Weights of a small transformer language model.
Size: 4 heads of 128, vocabulary 32000, 73.7M parameters.
Architecture: LayerNorm before each block, untied embeddings.
Training: a variant of Muon for these matrices, 7413 steps.
MLP neurons of a small language model. Each row is named by its layer, matrix (up: input weights) and neuron, and shows model dimensions 234-329. Each number is 128 + 24 x the weight over its row's rms, rounded and kept within 0 to 255. Numbers have three digits each.
A block is one neuron, or neurons of one layer that tend to fire together. After each block is what it responds to, as a language model described it from the Wikipedia text at the highest values.

L8.up174:120129114162146113098126127145129162100131125127162148083123109121133117182146102099115096103160100110120166127119134095142148135151132111130149143107111140131113125122117111120162125120094089083135140129117138107179145130090091136142143132074112148141080102102138129139146121140122149116
L8.up646:116166135142114166127140149100080131100066132119128129154127144138089113092126096132121128098129104143098185090136106132151131115125104129073136120141082141119111160138159172086117106133184116085143127115142111100130138146102119117144082135137135111151158147175088105123125132115160034167
L8.up745:090133139107104131076133156149142131109131106138095142166137106116087090136138117103145159153099111129145145094092145103102145070138132148102122139124116127119183121180095157129147125083148124110144143096183132178151148131110154126165115132128131161141127132150125081093112100145113161132
L8.up754:102133122140106142167130129135158137111077095147168167138127145138131117121174141134116137131137135152156125095101117107126131112108160143101129105142113138153148106088138141134128164092180147068129142147168123102137200107131132131158115133114088126177127119122113095129072086160113173118
Responds to: Surname word-piece endings. Final or inner sub-word pieces of people's surnames, often in tables, cast lists and sports results, e.g. Malone-y, Lord-e, Ridg-way.

L8.up76:147117103139121116115098113107144171169136146132139103123097102162124124164152122124140135147088113123108134138107153115109067129122151147148147135157095173120112140115083101097154113136142139136099147117153111116130129127130123142124154124108136104133126116105118122118111099114178145094
L8.up871:097101126169134115095142146126113152130143123150182149121138076183146171159141100143140137157115112135131105125130130090144095132110151191119141165126103121168122117132103124063133149119153127118145154139151134133128096121090112142117125056128125120139153123140070126134136119143164159113
L8.up1053:140126120145098140117142092102178131097147109112117099158131109133134088130105106108151131110081135162120161137144108141110105151156158126150127136143130136124106161184122121167105143150144186132106150145173093117108111114153159158155101115120151126145114125124158059147142109129129136109
L8.up2027:145089122131120150131122148132088118132111094131128108128112130133104112136136140102137123158105147125094100164108138141103115144142160145140117095150132112117152139125101142125161150121141128153115174143128146130158104122168111129095117099130085121086189140118122121158096091162123154135
Responds to: Main verbs before objects. Transitive main verbs (or their -s/-ing ending) right after a subject, "to", or "who/which", before the object, e.g. draw, replace, conveys.

L8.up659:106129170133145151107082104078120127122153121117124107160119169111117172102116116122120100131123100183141139112099175118083152111136139141122156135093150110127134124111101121138138177136092129158174122153137141133150076081120135120122136120110118114164154125135109153087101100110099102127
L8.up715:149158142130177160159186099135087094123120108105128102142164113140129161129137121133142089127141161149117122118135092102138139079124101106102171136135141155124117151123133092117132157088104140136126123157170147120097155090137155144125108073103138136184097112153123117157074103112087161078
L8.up883:111113113093129143118137135137128159139154074129137147184125133124131090151112146114099116153141124131185046096115150118130152155150139098101135121120090135169163143129113152099156161153118164131091147124127171128119105130101141125123157144152133104146127122098126109140135115164136201125
L8.up1898:137123156130124134142194123137098135148108085141140141155107154116123118130115133157113132110121115156157104112114095153116156124158119104112156123148122128135160190134081125124142158125139137128115118150143118133103123134110136119112154135122177135165113160151108096120121085134152159126
Responds to: Foreign title word pieces. Word pieces in the middle of quoted or italic titles and names, often non-English phrases, such as de in Por el amor de amar, Reise, Wählergemeinschaft.

L2.up39:096128119159121125125146166154131114160121131166130139155146121104163103158117132181154130160150157102131143106071135112155102136138129121162134142112135115090147171129063135131119138117115188116111104100131121141135119151118145125171134106144110146094145165137151128124117118160165109156
L2.up70:075130145129140092153118140119151128077150106096116177123128116090099110124182121135134125076135096149144085129165120086113084152140116123131124141150135167111168130103118144136104131145116133141105148141111168109143128102180113131154111097098094087120126129149175166166101118119156094158
L2.up76:147109097102126119160188137156144119147100122124141136087154150096125167091123137126162112147095157133117130086096125114135132150114134129125101106160150141086092106120084120183135162096115150119171141132132137112162134097119102122148122131122161130159118163150105120081106133137122132132
L2.up244:125138129148113157138113119138106122131193153152136181107145087103103124110152075119087148133090140139167108156144110124108114142122140135138127180173128112112152097138125122122133128126133102106132088124118112092113126133138200144114108183135112121114115132139092083163158141117114136130
L2.up301:139172137112156133136136129111147165124171092107111160136140153114130122167175162187166116115163124129153145126123177143166071108147173132124179125133119142137137148131109114102120155155100116105094094129143150138089148173167122095122153127135106108103129146128096131108078151097142071100
L2.up451:116178110128134164139137070114125155139156124141106100171110120114163084172124148106124117123133111129090124122101148102098159182137084178149139143104101153092153127139157124107128156161130148127077091170094116140118155094141127157084110109165188149081122086121144100120110128130126113115
L2.up535:108129113152116166157155117144157114143156149123113184113124142098143118121130136121122139113151135166158116136132127147132119163113111147189138148123115169108151155178119129127135156108156138126108105122159131101110076150111137157111104122114194155107151130105131144103146139153116125121
L2.up643:159127101116111142102143094132140143145143102116103179135101128131143101148090191139133120142128143139131099141112144128114129147106153175130126132140150133148114145140130103093096144098134141124108114167159163146139130122152112095108163155126127118121094128135132093083078149125138172155
L2.up1157:150078142109111131106151130132137114102127121146180101111109091136130131143135124117148186086125155139125111148138136101133135099144138091102118196130093173088143134109102071103144150109156130102097147137111154097149159102167165142166142133109174117154138123155146154085133130120115085166
L2.up1275:104071102139086116106165145122167062164130105160145142108087143141120104112143138127102148137132143167113101131139115109167114109142147124171140163155120127162146147132128117104166098092144134084107118097082136141091117100130137174128168093151146127127162092105170151092122135133131120194
L2.up1441:123112115173153140107144159132082070160102078134127117149087143141151107161118122139150117127153099175100125154090138155148116091129133140104108109163157102081103101160110112133105128150136129133055058130143156140138133144164152095171159084137147135085126092081174137082086105121161077137
L2.up1536:131139115156125130148092163093120146124110111107128153136124108137135135165142129106134123151116156161169117104144134139121134122107107134118140125143145137116116113099133178173121156143111116125119096121156153160147138154173090096134114097125098119137131095128173084155096127125142126148
L2.up1562:120156106135140104145153148101045121145143151121126140164118114125163097159147128091178159090186139162100115158142116129162064124143135118132171148116103143105101169122113155173117145136111114146056149118124121115081154158127133110152137137131117123074164121160137112134127082160121115140
L2.up1665:125142112128148133116137122146116170129113123119115100109110163079105072141127124136150113189139086134125101097111135101134143152135121102097114134108158162133110149139114151112091174111152121120078058155158153141107096134181119105130108130157107115107130140126172105090088137109180129110
L2.up1896:084086134187144122193156117150074116118088124118161125147074151129073132120186119104111137132150115140105111130148152159127138161085123142132141157118124135149102155122089180145151123086090136081114147125107108094133153162171103115123128173130145133114114103141124132109154132138153167143
L2.up1986:099139134129112092136088123133126167119130175132130137126173099100143145114121143143094118124118107131133154119097140070117131143103135097117088108119141123139131076115117190121139177137106142082090105127090133151138129082159164126138096127119124129134119189114140146116119155141105170142
Responds to: Plural noun endings. Plural -s/-es suffix split off a noun, as in phase|s and server|s, plus abstract nouns like role, issue, period after the or a.

L6.up503:147139147143120118081107090119185085181114139101159105118163127145097111134119165175110101120140113117112124123138131116131123106109120104110120153098130124137125152120145107099086103110147155153163104092142154137159119144150132125099143143176114109116142132138144129160118175136118146119
Responds to: Mid-word name fragments. Early or middle word pieces and inner punctuation of unfamiliar, often foreign names and terms in tables and lists, as in C-ed-ric, Ja-'-far, Cra-d-ock, Shi-a.

L8.up8:159153126124153115180145086117148169176150134132097143134109148148120103155153197140182148092130138121138109138107120109095125126087142096119154101119115130127113124130084109100115175118151126156163093149128136158155146150144116122133092122141102125128103146114125123108120131094136133162
L8.up421:172165133139131152147120117133129180157161136142156131079078114114102102131152146128130102125160131119129122141106119157166106142151166080113146079120117130100134148138144106096127171176148144151137105139077150115136114123107084094075129133145094085113140143118136068103123114120138095133
L8.up1547:138138153159131143117152124165129150070125143126147159079116141121092111161117118092137164106129117140197154126113138117113117109121122138144137124090141115151090141132133108063127127097129110117133105132109136135146081133166118190152137120099121181146134117144104124155103108134143184105
L8.up1634:111163143064150080151141135094127173138142104119187150141106111086118073161167153148122119124116116168132093123118145151156165116111154084112113136087093114101123106137170150130092160079106141165090083123081119098148107095128115137130076126185083145142115123139143097145100133121095098107
Responds to: Plural noun endings. Plural suffix pieces such as s, es, ers that complete a split noun (brochu-res, probe-s, vas-es), plus whole plural nouns like services or troops.

L2.up28:133135116110124147149134135141110098120105125138120173107156110095140157114104124160083133111076130117138125123162083129129176121097155164146149116135090107078169118098098156154120122119098140088143157112133121142106145150138106093126165143128159148163146080105106145165177140124111114150
L2.up62:148102096134103145146146115173100127156131057110082157085144113182154132110094121074099111120095119111101105119096127110130151110122155115127150150155121128159094143131158119097129104144134155142140127127112147132153108117119076147107087140095178163128152109135125111127141169150120139108
L2.up243:142130152162060131149131113148107099161093140171109101138178151127116106122114132115116098122123082176145138151198101078133179111111123136138168088136113140109155136139131128131141133126111152138134136088107132131147147109097122136117122118129145148142157111152100152147172124139106105129
L2.up489:114135129098106106158163151153116115132087132113158150086137120116129104133149108125122120095088149119166096114151093129153135125091117125156134145149104108108110103112125153129128120111146137113116126102118118121079142088140070133095133085154157126146174112133128129093126160148096128110
L2.up615:102159140115129162141147110157097117154108123147167162129121111140158138145111146113117149148127119169116101170130115077105144137127156118107121114182126135145114130103120095122119109104136124101122131120118138124107165051105145158137095145142146146147162085101134108144123138125105153156
L2.up812:132155166112111120158143077138145105147127129141151164108114132147119105117132140114114132126071089094146148149124115140113174111133146109124148118181075156184149146137117139156115137124152126115124147136144122132146132095185109111118124156158148112155120165124094099141139143176106117129
L2.up870:102090151120107132133122131086142120105121107098118129138140115114111137113158174109082127140119139128142095105136117096141149136138112131133146104100092120098119149146124124080123117139151167092197165126080164167100118135115153110105135150128101114114087095133086098140118128160167155111
L2.up911:132122164144138129146112134182176143128115153170148146117119132149136105124150127156118138143138131112117134144153098116121196129110153116107165115153108118116136133115159111124108088090116114091122109137104150135122122111108181103156073140175149121162125146090132140130117110117138162130
L2.up1251:107113158133130128169112107098088121115099138127187149109109094128128100099122113085128112127094125080093146126139119117119174143138144088143106092097087118133116139156077107108122100086136154139142129122107146094122148098117155124128147092152121157124080121158113096155152094113095143161
L2.up1301:103116155154120148162124125152170126155085136118126162138113099119156128137092082121148119138130081118137082121175083121133105078142089113134156135131108131128187152141102128124105110136146116110163138119089138136101165089102136129158123113141106078151139118124068146138127121121117129144
L2.up1350:103176143131119129128163115138141112092122135097179117098133114124139135135109136154093139126072158133091141143104127146123140059115138139078129110142122150117134159101146110167184102147071157117137129138070156122136169111143109182124150154135165109091176133091096139116175122105142102100
L2.up1401:137140142142151160156114120119142128175152048139176155098183138182122082138112120157112102124121083098098119147159114123135121091149127124169144138138129122178116139133172109121113131140142146123126170139099155119086131131135108125087140129114123120068133114119110155116137157162131100140
L2.up1452:119137191132131151158124133153139077138099144118153115105153139137149149132151158118111153151103153144116120122130100088065128069101126143160104112090094153159110137142128129144121142149132139102143122095157165102152126108145166108116128116144155088136155103089101147145150126126135139161
L2.up1517:120110117099164117130140150116144161140112077131140108084136110118121130146093128121146072141085104082100099119143104173113145117144110132153117092137152155096092118153133166173122117103072119077133094111121124130124144147088133106100081096188153129131138108082092113125141130165157096127
L2.up1571:140156148141099107129098125172162123147118154111208112091125120094080105130144142091097138134091129083131113138111108086105148114070140146145135091142083133134117135146100095139100121129124141151153135077088152144105108136091134135156155098154108128123135141142153128095173134135145154150
L2.up1695:110131126085147157129122105147160147145108159118166200115125145160117102123102170119072092140098083125123094126112083098136165100093101106110093188150097117101110130138137153151084084094160160114158108096095122148133150120121180099149134142112157150123104085133070143128110141162147137131
Responds to: Mid-word vowel fragments. Short vowel-led word pieces in the middle of split words, often foreign names or German compounds, e.g. Kho|it, Me|ach|um, Verme|er, A|on.

L6.up1659:102137116146171119126108166158091145152101091135149138130157093135126155090124106122135107106143111148151138144143103104089114156130140154156118125148111137087153088092145116106127129125135210133158133123151156128154106085094138126083131102157122115113160051155115109124119166146116187083
Responds to: Passive participles and verbs. Main verbs just after an auxiliary, to, or not, mostly past participles or their -ed endings (played, sold, preserved, recreated), plus some "of" in titles.

L6.up1484:088161111129104102124154133158128160135152126150183113169159135146148091149146124125099131180130119107101162136097141118114078111152143131109128152164087119127161148124120097154125105131147124144108079123104137116126127141093118136144105120138094120105137119120139107118132122163143146143
Responds to: Final pieces of proper names. Mid- or word-final subword pieces completing rare proper names, mostly people's surnames in lists and credits, e.g. R-ambo, Ko-ski, Abdul-Jabba-r.

L2.up201:166163137126101145136129076142167086161136138090144102111132124100127140152137120135150150122187146140145157136121156120097146108101128145108103078134129130070124129134125153118145126141140130099153133161101113125119116119157158108145102106127150149112135157135114103126075093137107114080
L2.up209:112095118146111103141092189128155152150149100104150168137120118119104137147132095105116128109131101089153151104126119138119137101107150156140147107111142111149112146128150139120142136145139103102100144100112137128151116137085142120173159111129133129075156118129133143144152149160112111141
L2.up289:150097100127117073141132130148101136131147118101095148100073135174119122113120088108177127101123167096097125132119064102124135132134131120137134117100078183098103123119118088099121138121150122129132110150144092129052117135163108129149124147151139091133162143097117134137160128145148100131
L2.up299:148117089100119110123134129157115155132093144147104127133155130145138132080101165110113136113118109115123102136123120117134153088145128127128133172136194127124152096134097135145120128095092111115152151101107110143173120136110150111143102126104121148138134128111133143122166123158151142105
L2.up353:121104136095137081135111098107139114125150075118146126155165119068121122106114117082140142147108144143145116105167086149137113084133150167129145093149104102136144140111123123111073100140175118130110106130118124112110157142114116147160122122151127098142124126114106113146121116124128113125
L2.up391:114123121093092123151081141172112161148143111134124168125138090156144142127120098104088135098120146134114151111127116089161161150154146142106125138165118147125112148123119109100087110129146155109145159125095150129124117092110106122160132161092176127138138136084078138171135125152141063157
L2.up494:141088103129099125149113146138134164120167109110113145113157142127160138095148141149141094110176120167127126115115122126151137128109132124139122110130152130131118134164113133143121166086200133099103109123112133133087133121153075124122099128102137066090131105164091127114094120140152101149
L2.up727:141047105116146125132121135125126147106166118109123170145112133117139160131138135099095123167143122140134113118106162139102148122148149160123084105136110126145086121128100152121142140137103142108100132115168084115118157110122129111136112121155126116160151138141143132137127130096113142140
L2.up736:097107123129122069114094156134166108125121110133124101135178112094093155117132093155128145138138122145154118127110129094130119110155145164173120115133095130110156146118138161124157116132135157133175153085129115137135104129152080094097129145111162187142148112117135107111089165122111076159
L2.up764:131109113134116146118117151108107109100115071095115135099148156117107165119127143132092136137136164163137148161100138150160163126111142142118151124192135138115098111126126103151118166112148130111094151132113123139155096120111128096116135176078169142151101136114068103149149142168157122126
L2.up1107:081132120127141153140162112086114121169126109126127129094137119112099169119081138116135087140155164145129102153141156105109146122153137144121124109114139067131094113141150147120145143108139101124136121117068132108113113086134142139108135091143129115102153107138110092104145157130145169144
L2.up1139:182112184151101120143158090116119134140130127124126127111140096098142127124147110118133140128113127155088108110135133149124160085116128156147148102136125079089101118110114125121141159137128103117174130115152097141160131099084132094131150157089118158203133115093134101161147150157146152124
L2.up1442:147101159118090148113161140136164127128122144130176169113127161107142095090121122120105123147146176164126108120112112123110159113100156076138142116128127126092154140117156103146094150120141115124196104108119149132122137122127137118098126125149143156102140148091093173131143120144128131152
L2.up1566:099126134152078125116094140097178156143126123111109140106148118169155105118122125109113109107160110131112093122113153071111164100112128183128124103120131115155115124126104085126138179126090100111141120091147103126115120146124127132153145135104120149140139151143101154121116107162142144144
L2.up1849:130120138148133079140116135109126120136135114089108168184159130144130133110146128145097120105105111127133132134143142091157190112147170109097130124134140105159134143167144107097090142070134164088087142140072113132142137137134143094168142121151156153126149138134120168101103132098108149163
L2.up1903:149162137139126116176151104137112120134104114126135109141125122144119143123109139126138159089144123157114087151061132118150131188138120142092115131144181118107117153108110119145138126183086162144162096165138167142128102061109072130079135098136131101177198137095126130102140109134115140156
Responds to: Second piece of names. The word-piece right after a capitalized opening fragment, mostly in foreign proper names, e.g. Gu-er-chais, E-mel-janov, O-der-matt, and a few ordinary words.

L2.up129:142114106108132136136149142127105145102072163110133155143134143135116131122119125131123102104117103149163121122103162142114129140181077150109165157126108075148133132142173130120115146136150122124117143141106127138128145099125051118109140117108115108138096104116130109142119107135147141135
L2.up250:126171169135092160158132136109113169153146089182072194118123096132093107124098182183122098119151131127162163116148109096149079135104131126139096184124106122123086143158099123144119099143146143165174123103131131160117195164106128108112104156128118068123142157168154116160132140125123163156
L2.up278:133129145130129148179170139156132144093168137116155127113105084107164112109154179085133135111115120115138093135116150094105123104137135138172176165117108110142126155145100140158128126110170153119174105138113126124147091095161129160128112139121142154137152155130128126126093118135136116147
L2.up456:166085141175105140169123124139074133115168145162111085099125071140095125069078184136152105134123110131166113126126120096158113104118130139158126178145135125159103098138088130135088122106152143082108103128191143112163088136133118169140142115135155097136138121122124133116130157105151186107
L2.up511:138071114126137137151100131092117124132122138156145112109135095138094143114125178105136135108139156157136096116140125119149104110114114118140115156127146095114129141136175137144160155136134082108148135136156113125166130098138092144151110138145121090153110142131163081106133090100160134131
L2.up564:135081115064120136104127103131107139119113149139184125165100094146124147142125142145148121182145126154119144140109153109102139126111137136126108160138087109145133127123143102169171183145117121085164121174145138146112132110136115152110106109120120110122116122119139125131150157127133112148
L2.up730:149114140107153160139118126174090142164101131132099108111080168134139105151124166148165106133109134127128105137105074137131105146103132112128134159156150082155153116160146149117104147154138091121134123126176113087169104136172100137101167095140168128120135113152123151089080090083161131121
L2.up944:136134151133163161098161100117103145123131197104142124093110065133095121144151136130127121083146132153127110096115093106078080123182092152124135114177119137105116152117155161099140146114121117126111104176142129119126126093125158160122103119181109182108089108097165152124096114158124166127
L2.up968:136136106101139122143113134118163141131066128157130077118143168154098134146131157110184163161175123117112127153106083120143087132127098133146126159154158145169091158122126129104117158121130097136130128118132178149160121105147105092148131127135114149149142141151140103079135114165108140167
L2.up1013:101150153119080179170096114128122101110140148110104133140146118179120080123122164090106131104120174121189112110084114118178122098148130144113157155137143116125148152141162105126089132127157180091169113129087101111166145123141135135083137110115124124113123104145109159100112142128133113160
L2.up1197:101120155099113130139095152117137101110138120098140134100112110139137151139096158161109121147133155091111087139100113113124136147131117098123149132165144131139150140092172145158119109099116119138109092155157129137123150104109126142124097132151107103135127122139123117146151142146161154147
L2.up1342:088099122159129127132132143130135130074120162159158117101126104159146136119153142113130100122197136182118126126135152124116122108099118122168123154116119114125138137146159165120111135133131134124120110100169107109107128130118104135128124136144120132113149139093132111114114105180140196181
L2.up1378:157106160162087150119121119112090147131129126126177120074100100200114149144120131152112145110151109147145139137139132108113110086112126113133136116125136144147108138150140088152131120125127144119107117146126128130133116112135143160106075138126134154157175158141115139134118126133151143159
L2.up1469:085074144088138105103119150134120127083116119136157174139118137109122154135128082127090148143128119143131137139128119098078132119114100151101148151138148160099149104135149101101108149110094157126126088135132164170153153132123131102141094137170087142139102184127117141168125092115104145154
L2.up1876:096166090141090175124130070145127120134133116165138166118137101126099137123163127146152125113141112109145171127153116143130070139138152120099119119172126147152122104130092126134104116118135164092125121144103134137126151093136136168134167117166108107155138164099150134134157121137126164143
L2.up1948:131150080090105134154156140163133126167095124118164086099172144142118133162135140103151098135152179094102112122107103106152073091143101109116095153152154146156113106137143090116130142092166141101127102154122141138162129171150102105163093112217088152119140135158100123116175094137147127144
Responds to: Final piece of split names. Last subword piece of a multi-token proper name or word, such as -er in Masser, Metro-Goldwyn-Mayer, Holdener, or -ly in Tillymoss.

L6.up1413:137162146167090126112119122126114178176129118148165148122098147134160091105124135100145139108148113138134124093149112124135133122121156181130154108174130119133090104115104121114112160157129136118129123140157182162121125127162086091151133062085113116101127166077184138136134112133155126147
Responds to: Object noun plurals and articles. Fires on the plural -s ending or article a/two opening a noun phrase object, often after with/has, e.g. passages, roofs, with a.

L8.up142:140150080103157109116129085086114116204115118136163131119146131133134104110153163136101103154134114141157131107074147123075122112151147181132163102126140139141209151115098132085128104117165100069150068171136122099147112095124137100119140107147102078090133124113091095153115117161123118130
L8.up373:120121149150126137106149090107137118170168116138132146168148148069132174139106157128108138127148150177081106106113102092047135128114101104137086146105150130122141104106112118153104133122107138080165103129130109106126100062134100091131116130136101065111120156102119128132104112146111114136
L8.up1873:109127117153159151108140099106112136158126118134159110139122139145141150141155140118117123121145188148114111086128151073076121101102113122114089095101096144127147102110138097145129141126143121087155091125172118115151102129154110167109118110139068111132122127124084114150106166125116143139
L8.up1964:135147136151147126136185143116093118073136153118116098170148117130145121124151121164134106124139099122159195105130155118153108111146110141147159143150133134146180120143139070130109116142125113103182130148163088101114135119124128105110113106134176074131125183148090135117148153138163158115
Responds to: Foreign proper-name endings. Final word-pieces of multi-token proper names, mostly Arabic, Persian, Turkic and Central Asian (Rabi'ah, Ghazni, Shamasdin), plus second words of names (Seoul Dynasty, Pliny the Elder).

L2.up68:111148138124151133196119161119103119123120125143165103144114116167082117122110145137118109134115157165142108165127118121116124120143170149153073105133110104115124143102094176153116122095133122162168149176108136132100161121099148127154076089171078088123134126138156110172170151136142126141
L2.up248:131133111133121113096105117101106120144140145134140161111147105144152118182148106122106117142156146168149146166123078110128095112150130158144144145122133121132130157138099168086141103173158135098139146108146144111104182131088121130166110125131150102172125118199098106121116141149117163154
L2.up397:107105096147127147159165100129129130138108113117189113118145094133167100135133164132071167112148143142099138125103115130094120151104145117138141158130119136083149133116197123120129191096084172130142098115148125131106116088106172182125106187122132152164146121127132109150103138101116137076
L2.up442:129095136106154146132143127122133139166110111116176135100138108155155126125136102096159111134168132143122111166133108155122159150118159161130122131142116161142113139162127155141129123116161130133139140137116137101116131093124130107146121152167119124164125078148093178128108133139129116107
L2.up466:103108113126129143151159116105105102121155091136144126148095078101128141167121132137152093123153158141110111150168102117117135137153101121137165171103067143084121114182106083125117147139171136139152140146088177173155115096144094148096090077173135121110110118165078106125117110164130101151
L2.up468:134118152114114164112119102146128112158077112117163143115146087087107126124107148119117118123161084150134135158136122117117139160136113129141145146119130123107137150150123106111129102153117154136123077172147148099140165107136141104144171150112118108115169170116132153130103105114123120127
L2.up793:130154122157132139119123096086124168154131139139140121116090112120120114162122125138125108120164177115155104101105100107136146122130106120139143106156147158120114102127155122118134154090159108094115133119130130114114093102121131158100116162132144115107141121152139135108149103141149135099
L2.up1071:119122051082136093147101130150131143147140143123142140111116144149144150113190109104128080167140133067119134097130133132145123116123121129151108183141112141119107120127145152113117143120132136098136106083123158094114112088111112119122136145172079135119138123119135128107114161151139163123
L2.up1155:088137128139108132098131070118174129160112132122192175108159120139163138153125165143102134113123127113113086141146095137163109134131111185174107118143106125124136150108127126161096159137137099160165135127145137124107117136093154125119120158157105095173134086164091121164158148123157143087
L2.up1169:105162122098114141114089139117139134111121101077202097105125167166122128125115115150117125115099127161117110150149149140115128120148081145149142116160144157140139123147130110154095152129120152106196138127149129143126096080090141094113095135177072107098110128127086113181134120117095163106
L2.up1274:085104160136118111115123126091171123164133123101185128112147105142111102139133124133115118161148121151120108147122110147115114124095164151154112146152133148148161102181130132097137148111124150136120112159117103125116128111129149170152098177106143137156160147111158127137165101103109161126
L2.up1374:087121098147110102104147156135141094117116138123186114157125149143151171135115109154114186144182177161122137137160134147149141123126138161139154141106127171130155134136136118147143145087141157129132107111156160128155090121159140135132120092164101153157148106152086125122124142143140110119
L2.up1427:101146160106130140125118138124124136105108134102155158095124133156119112131130100120145099160128118089161081159128122120123109130130132215173126092127098106067137142138114086150125072174124175136171101103139119155080152106154151097106083152160108085107125104125113104148112065135142102151
L2.up1709:089110125120097116122122097143112124155090133144165120137086154131136113139080147118154100148183137131124097118165082129105146127118155114127093152151098134103116128130167103122095131098117087099145095121135125089134130136129115165141111108098125146136114105164128113107117120166116130154
L2.up2019:112149133101115118140093122176120141128086089081188137088111139119104195146096112092101106151123127157138121161140135183122110144155131139133158163156107144164136117161096116180130127100103140148149102136107154142146113057165138148106176117133116138142114135122148165171123129105123169118
L2.up2027:118109116110132089118158100081161136115120139127134094139123140143142161133106106120130078143139124086141071162165132137134140112131133160111131150149109156149137106152111129107095185121141149128097102116090158112092125156135103144089165123164126175122110119143124138105184187129148088121
Responds to: Change-of-state verbs. Verbs and nouns of change in amount or state, often the inflection ending, such as increase, reduced, changing, halted, extends, shut down.